From a checkpoint of a small transformer trained on Wikipedia.
Size: 18 layers, width 320, 10 heads of 32 (5 for keys and values), vocabulary 16384.
Architecture: RMSNorm before and after each block, rotary positions, capped logits.
Training: a variant of Adam for these matrices, 4593 steps.
MLP neurons of a small language model. Each row is named by its layer, matrix (gate and up: input weights; down: output weights) and neuron, and shows model dimensions 160-287. Each number is 500 + 25 x the weight over its row's rms, rounded and kept within 0 to 999. Numbers have three digits each. A neuron's up and down rows have the sign that makes its largest values positive.
After each neuron's rows, "fires before" lists the tokens most often just after its 100 highest values on Wikipedia text that the model never trained on; "fires after" lists the tokens most often just before its 100 highest values on Wikipedia text that the model never trained on. A number after a token or word is its count.

L4.gate416:490494487542487503512527508559489448527520527543532462514488524519515504505502488497514500524481503444493537510524477493515523503455524525491488505520510481515473519508525516483495582531530520506495490503490485485488527503472497482568462494463476475514497506493506464511452528458539538521485507540509496498475554535516501513513504547485491489498508452453465430486482501487522482480466
L4.up416:520529481519545514550469538503503514528546525535517478527532518513489504505500507490481492534466499465459506523514499496452494513491563501495525560493526491496473504543508469520537481491437559515528526490461506509459526474485449541514532506474454506483515472492536481493579484523529551498480499518477508467484483516492513467527502511465517487533496441488540487494536511523471477486488
L4.down416:475505489464543518517542533472500484504470504505490514508491528464546492472498504474552494489515482499490480479466545463496469510561502471481502522531535513537530497529484507523505496485550487492504474509518545515533511496526506506486525484549524492559511517530485509439425510479490504514510514507538485514551500530495477560507476521498495500485474481529495565558482497536526487527507
fires before: " " 51, "3" 4
fires after: " |" 26, " |\n" 24, ")" 8

L13.gate593:461508508507489498497491499529530484526485513505476500499480471538474533535504475489469487504519500465488532515488465507506496491495513503500506493504504494485568468491474452554478473507505536498521501503546509510532502482479471504521492485520450500514492485516520490469500567483534474546574499479480464481475534513500439509520505461479514526524481501489479482540499541464543509513512
L13.up593:540505500498496485487530489541457487471495490488503502437505448486522497444506524505488492495517508538506508497460500474468515487482511552504456502487491465489482482494479479514453494473486464446513567526507488489507524466499514517552528456475499452506473466550480468527507521528514524480515493491503544491502520490512499544538522471499506472507523491524510503484505526566526445536506
L13.down593:475517476494511472520467499481481492509479519515481487473529493534469468518482517469508502478528521501483500477511502537500519520495551513484495500514491466520518460480529532449496502465533491503529523507506506486522494533518521517499489479516506481447479542496483465492538495513532480537513492496515507493484515455488506507508510482533527450523492478467484512473485504488520482497542
fires before: "7" 28, "8" 16, " |" 16, "4" 9, " Candidate" 8
fires after: " " 33, "|" 24, " |" 24

L4.gate523:487517515514482524505504473494487523540488473483469456450528500496482441542506493453497477459515487488508484574534489529502479522456553464479467495457496501464552515476493508520514505504487495480492521511520527487539493491482530482504505472523471518486472514517545460493473507494531480537493527480470455461503486472515481470482506478496542511503478494484487511509505564539524501505530
L4.up523:523502495476461455449513497449478498512535538537479518451522490555508458527547482470542447466551510484464542501484437495507513537521494502544474517487492493465548505485491524466461531515480489441514522517489503505491521480472484479503513470485494497517506492452508457524533499517508497528496523516503524475514456468473484474531469480504484501525521505524498502462508503474499473522508
L4.down523:504479492500490499497466505544486502531490478471497543484511497485485497503512497483464516494530477518513495437526510494479501536470526467548524476526550486508480540509484528530525511486479526495488501509514492527463522479553506518521470478496483557535527446462522489488565480544536504501514482478503536529537487495494524490520529512494519550479516499487485532494485504476491489461508
fires before: " |" 34, "," 14, " |\n" 7, ":" 5, ";" 5, "–" 4
fires after: " " 82

L10.gate349:484490528481513525537515486524497522551500545474487506511471520512492496516427487505529480525468510458477499490505485521540500507530489515498439521471467466506513507503510510537536509514497501487550524445505520538498516415494494492541463496483498538528504461511544493503511557536522537489511525480472467515526511465519508488492496507504494518450517472511489488455513502518528515492497
L10.up349:518479485517463481487540514521465561519554440528493482532506535500519524473474471475492527541489488552512449508519499545523532470537521525503515508549531524498457523521507521539474460487488525468473492559504493508493493472503498540464510466494515482511475506500491502518511513486527504517522471468518514523500501541493490463546545530515489470471498462550487504542500487492527479521507
L10.down349:493488511488527529502512502518475483479471529507516528469465496496527510529460517571495502510490532527495490501482490495472507507493517513541513481499466456528522498470505518481500504499512471510483522492489507478557498539510458520481489503528525522477485486514490533528542510507496512520534504513538513460482500440471480462467460428436523518480529523468487521455538518490551501512528
fires before: " |" 62, " |\n" 12, "." 11, ";" 5
fires after: " " 94

L4.gate159:470460510499461526455498479490492482536506488502522484413500480486474473499469529518521476484488483461524460525493459490519498528523520452524529488505510455490504516500474460481531490539506510449490462507492518486521483530481539551495505483463486514486474518505516492497507544497523527513517494469498470500470487494502525457511500488479517456474554462508517486480561499510511500535505
L4.up159:483519506505470517512495493507511502517512485518514536486461496520488512509516528516525491505474550480588493527534503542491508489525513531493493517563540507511527485508509491489482529518497512537471480443486520519506506529457542515489512499514487513508483501462561479505537526495527490517507543523484486461510513481429492519541513502533513485518532495503500485482490524484521500554557
L4.down159:499518531515466513493470497463486485536497499482516503531502491505521469490492488493459503529520466501486521472503498522493537494463492487467516457506547497451484510456536525529489529482497487504486535509517465519438486474464506485476462518476500540532474483488512481478509435459531501452460461470459470483497504507513530504477496531537512509491523512499497487491492486545459512527490
fires before: " |" 33, "." 11, " |\n" 9, " The" 8, " Photo" 8, " file" 6
fires after: " |" 46, " " 29, " (" 13, ";" 4

L10.gate587:540525498491497502507576503497509529514513513488522517523521561510482467527469480492506514525536490447505483534514488531506489468474522490488528488491444508501477517524499509512498503526492509529525489494507508518525503507492501484479535537483465522500518501513537490492478515517543459516527482483477482471533527469500522449502544471469525487475514500509496525579512493509514452494548
L10.up587:465493471532454464478496478526457534544529523494528528496484490548474488555542470511483510529554503510483490541489480515489500481533521496506491497489479513526467503488500520506501502502490483529532486536487524536513493501507531527477471494525554506505502552489475489462517501510498471477521455509467513484537512531518504494505518533559521488494536449499489545465540484501474461509533
L10.down587:549452556500508526522542437513523514524449530514476478486449495471510510511503511513492487490480510480474515481492492517464503505463481514520521495532505510492518532514486519487498498522523514491464517521521480461488496496490496495503470490464473500507512510526472495506476525462486477502507526485475482515533456447486494487540525596477495524514492512498485492479521515472500546519448
fires before: "." 39, " |" 24, " |\n" 11, ";" 10
fires after: " " 100

L4.gate235:472463475505492479505519482512496512513477493463493521468538476536476478496517502470537479459511482466527470515501500479496516538476547489509518518549514499499504466502521469507503497502481471519486500478477500570499525511509498526515472506460478482466494524522463511492465527488535526478524529495467451488542511510541499505516512514517463502519491533500540502493556521518457514487533
L4.up235:499527485498526528486510457513520498540503469460536510500483461472502504513465537480501466498552479518495504462504476532525499475507476531467449551544475497517512497489520470485525487500456515547500502482478544551486480551505451456492512512493482497530546479473512554526504466532527537498524472461493531494472555518537471488485450522494494487531472525486490494472536577475489465488503
L4.down235:483572512506482532536531538461546552478479539494454497446447520528458500481533494521472556530482510572483503506535509478496529473510492504501511471524519498454465516471545480486448481507522548525498474515460516506518478517493524487448467519561532491506518500470479522484490495501492495472516544566514519507479517531539530508497499508501508488478503496501491496477485506520504516490509
fires before: " |" 35, "." 9, "'," 8, " |\n" 7, "'\n" 7
fires after: " " 87, " (" 5

L14.gate560:500478495454509531474509495504442482492567499508487531486501488511482519489508514511501463497469494503523494464504484464456490516500536479493500499513500541487540489511488516507503485512527450499518471440548466517500471503513496505495482502514524488498504495492488540483541528532489505544485543499518524466514491505499491506497488496493534500438483529518468444489522497500449469513506
L14.up560:490508482526454485506478488506466477485522535482516469491477524481491497528463526454483471469496441478503466490521458495493508518506512476527514478499513550508533449524509515484512543521487487544533502515504556535532559490461462484477515466498494508498532475442495503566443497537479503504470507513482542500451536492531532518526515483502474467499511550488506495475523481497492501558473
L14.down560:471561479520466492494474516483529522481501496495496500476530493504527547519470496475456488513514492514470511512537495506516539485469508476470533482542510527466497476535522469499520536525511526502524470523502530461544490510468518506506483500534463506488521538508535533473520500503484545492517523469469469495489479515478483493529480455471518504474458524479526498501490496469521479479491
fires before: ":" 59, "." 22, " |" 7
fires after: " " 63, ":" 21, " +" 11

L7.gate157:485493521550522564503493530492496564482510535506476494509481525485453499518500500505516447515502494466490504551540500542520476462472514480474470541491502503473506535527511484516523532471523514458458525515504500520487543492486537503482453546500496551511515492498516479473475498506495498495551536490514485508493473518507482492477486459481495466451511486534511480490471526485493487472521
L7.up157:506466526490468521505559504507483509458528497495501515499501544507541520509534471480529515500508474531466462545487511538507473509479476503472516512500486498477476505512499509542493510468504465434493514488430503520461499535495497532515525515537511512525494475507482502489524494515543507482505489520477539469482502485506512463489527488543493531514458465467523484501517470492521497486484
L7.down157:508516525494474507495521519513499489533502537450456493480469486517534506506506517522496547538493513508490467470485523495501539490498511562509516482512540496469497506518482517471481504470460462528508467491461512510557490556463508482512489492497499482535489481542484492505523475502483518505499492470486509493484505527497501540525535519507565525525514520471501537525495472484497487516526
fires before: "," 18, " |" 18, ":" 13, " |\n" 13, "." 12, ";" 5
fires after: " " 27, " −" 20, " +" 11, "." 9, " $" 7, " U" 6

L6.gate273:481476526435515530465508496498506479497468496481546495481532479519484498520531509502524492475501446462506498468513434460471526520500543489529503536526475540459541476502490539447523533501502485477474504505521499500528453502490506539502477509547512494498533542487516542516489488494507527527515516510501503519508498511506507429537501429443532501495501539469505490460532486494483500492484
L6.up273:473494530458475496491502528517505518483538477485549505480484528517473450497475491498496464477493489464517523496532419459519526499488547470518475513541508503471476519474522480478478514471469486533505479492494473503517471557478476520521481490507483480538502544517479534548498481491487517526555534511524529486500479496488466492560528460517525514518490528437530469532518481515493487511517
L6.down273:504497490533479507536519511520457495465481482509510497491480522480532535484501510520506509545496542519462526526499503537499517497473476447513483482460496510437497521457465539487561480528489538526495501495482527501482501522509493508502450495500512512482513479531486495452554511507505480504459485529486504492472500530499488488551500500530470516522483457510447495487486522512513512469505
fires before: " |" 45, ";" 11, "." 11, "," 10
fires after: " " 73, "." 15, " $" 5, " (" 5

L4.gate584:474481507448497523481479443515502552502497526539527513502509529488435489495494491504482500448493500489500487501561511542461522517511552492460508496511494464481503501497508520519443552471483477463463475508516507533501519485517507504515500483471531496500479503512513503485503550474474544496506517542507506525472461479516527501514517501514524489453523505472467489512483544497515491545515
L4.up584:464468476505476527527470453506464506512508503516473518469511485439492482483552508461522467506484512488515465502504491508479502483487527492491493545490501482501488476471496482504479517527464529488516573492498491470489497503521517474522549456510498547479521479512496484475476527508520576484506482501457467511488559525489514537575531524523467508514491517500508505479516501475516535483487
L4.down584:506497508521483518479505497499536470490488486495493551543496521486528445485495517496500458492466483532517430499494489528525525539503492471512447469556502537485500509480458512433472509514469494523472469497518497522472510451512479521496524493462536467508512490557513551505491527489507551486502486504522490478523465483534481517476540528500571521484490455520498508525501534549484539542509
fires before: "0" 14, "1" 13, "2" 10, "3" 8, "5" 6, "4" 6
fires after: " |" 81, ";" 10, "1" 7

L10.gate549:471467512503505523509482499533494502499490514501506495446528537513504505515489503502508445485483488509473478511510497484502496463464527452528466473489492515456486466500542490451516473520500525458448495517508514500510511506469518479558499490483475505494494542540500478534515503450520505524522512491519453475487517470453500498518491482541528449511480487511519476500516470499438479451499
L10.up549:524508539510516477496517475492474496466509530518524522480483465472499471521513512486465504578486489489470522442533496500486479478491518546505482506504464499474460514464521522486489499506482463470467494436487504548503553497473469495480492521505541471481503469486494552472494495496548500505516469464506518504463475511507501488486534502570513526507540500496503461532536491475482490521537
L10.down549:475503494526484513515460502503523487505500472484496489462497508502538504531495498489515524508517487543529480459457492475501518533496461499471472490515449465510511481505526477518475501512530491525477505540483496537486504535479464506546486481520456512482489493542498538523575460491477505497520541547515520511482501490506467532546515481507535475523491453509527451496473522491485528455478
fires before: "'," 32, ";" 12, " -" 10, "'\n" 10, "-" 6
fires after: " " 93, "\n" 7

L2.gate387:475472531493518523491511503483488461521486504538519472492479496510510452473513499513487459503477496514525503519530475515455552489527517442466491516479518530493503483544454459539513494521530501455526496506433500471511485513439490484539457516484515474480478536510521460489514486503548509552511483519517484534480448540502507519530523505455465511443514519524519444540485501501517476520473
L2.up387:494492520456520522478484536501492490516527466533517489525488498545482494516472492503473455519531509471500494537496474510494523577491534464483475541500496489501481507497511489520507507496558505499512443484496479514501471538481499499526477497500522440505512511520523473515481558502521569560492524518511507490469524516500522520521522490467485487454529475529513491538499471526498516543513
L2.down387:561521489482518500480475515520549511509513481494500506529482506528507526544475472486491534475511481500512487496485534484515496586472518546496496498537519475499522502496532517484446493522523518475497487521567488513523520492530471501481489491494509525544483525535533462489449519508444537492515528499515529506494516489487459478487494491460527477512537488517510551473510460501497555510545
fires before: " " 57
fires after: ")" 15, " |\n" 12, "0" 10, "." 10, "-" 6, " " 6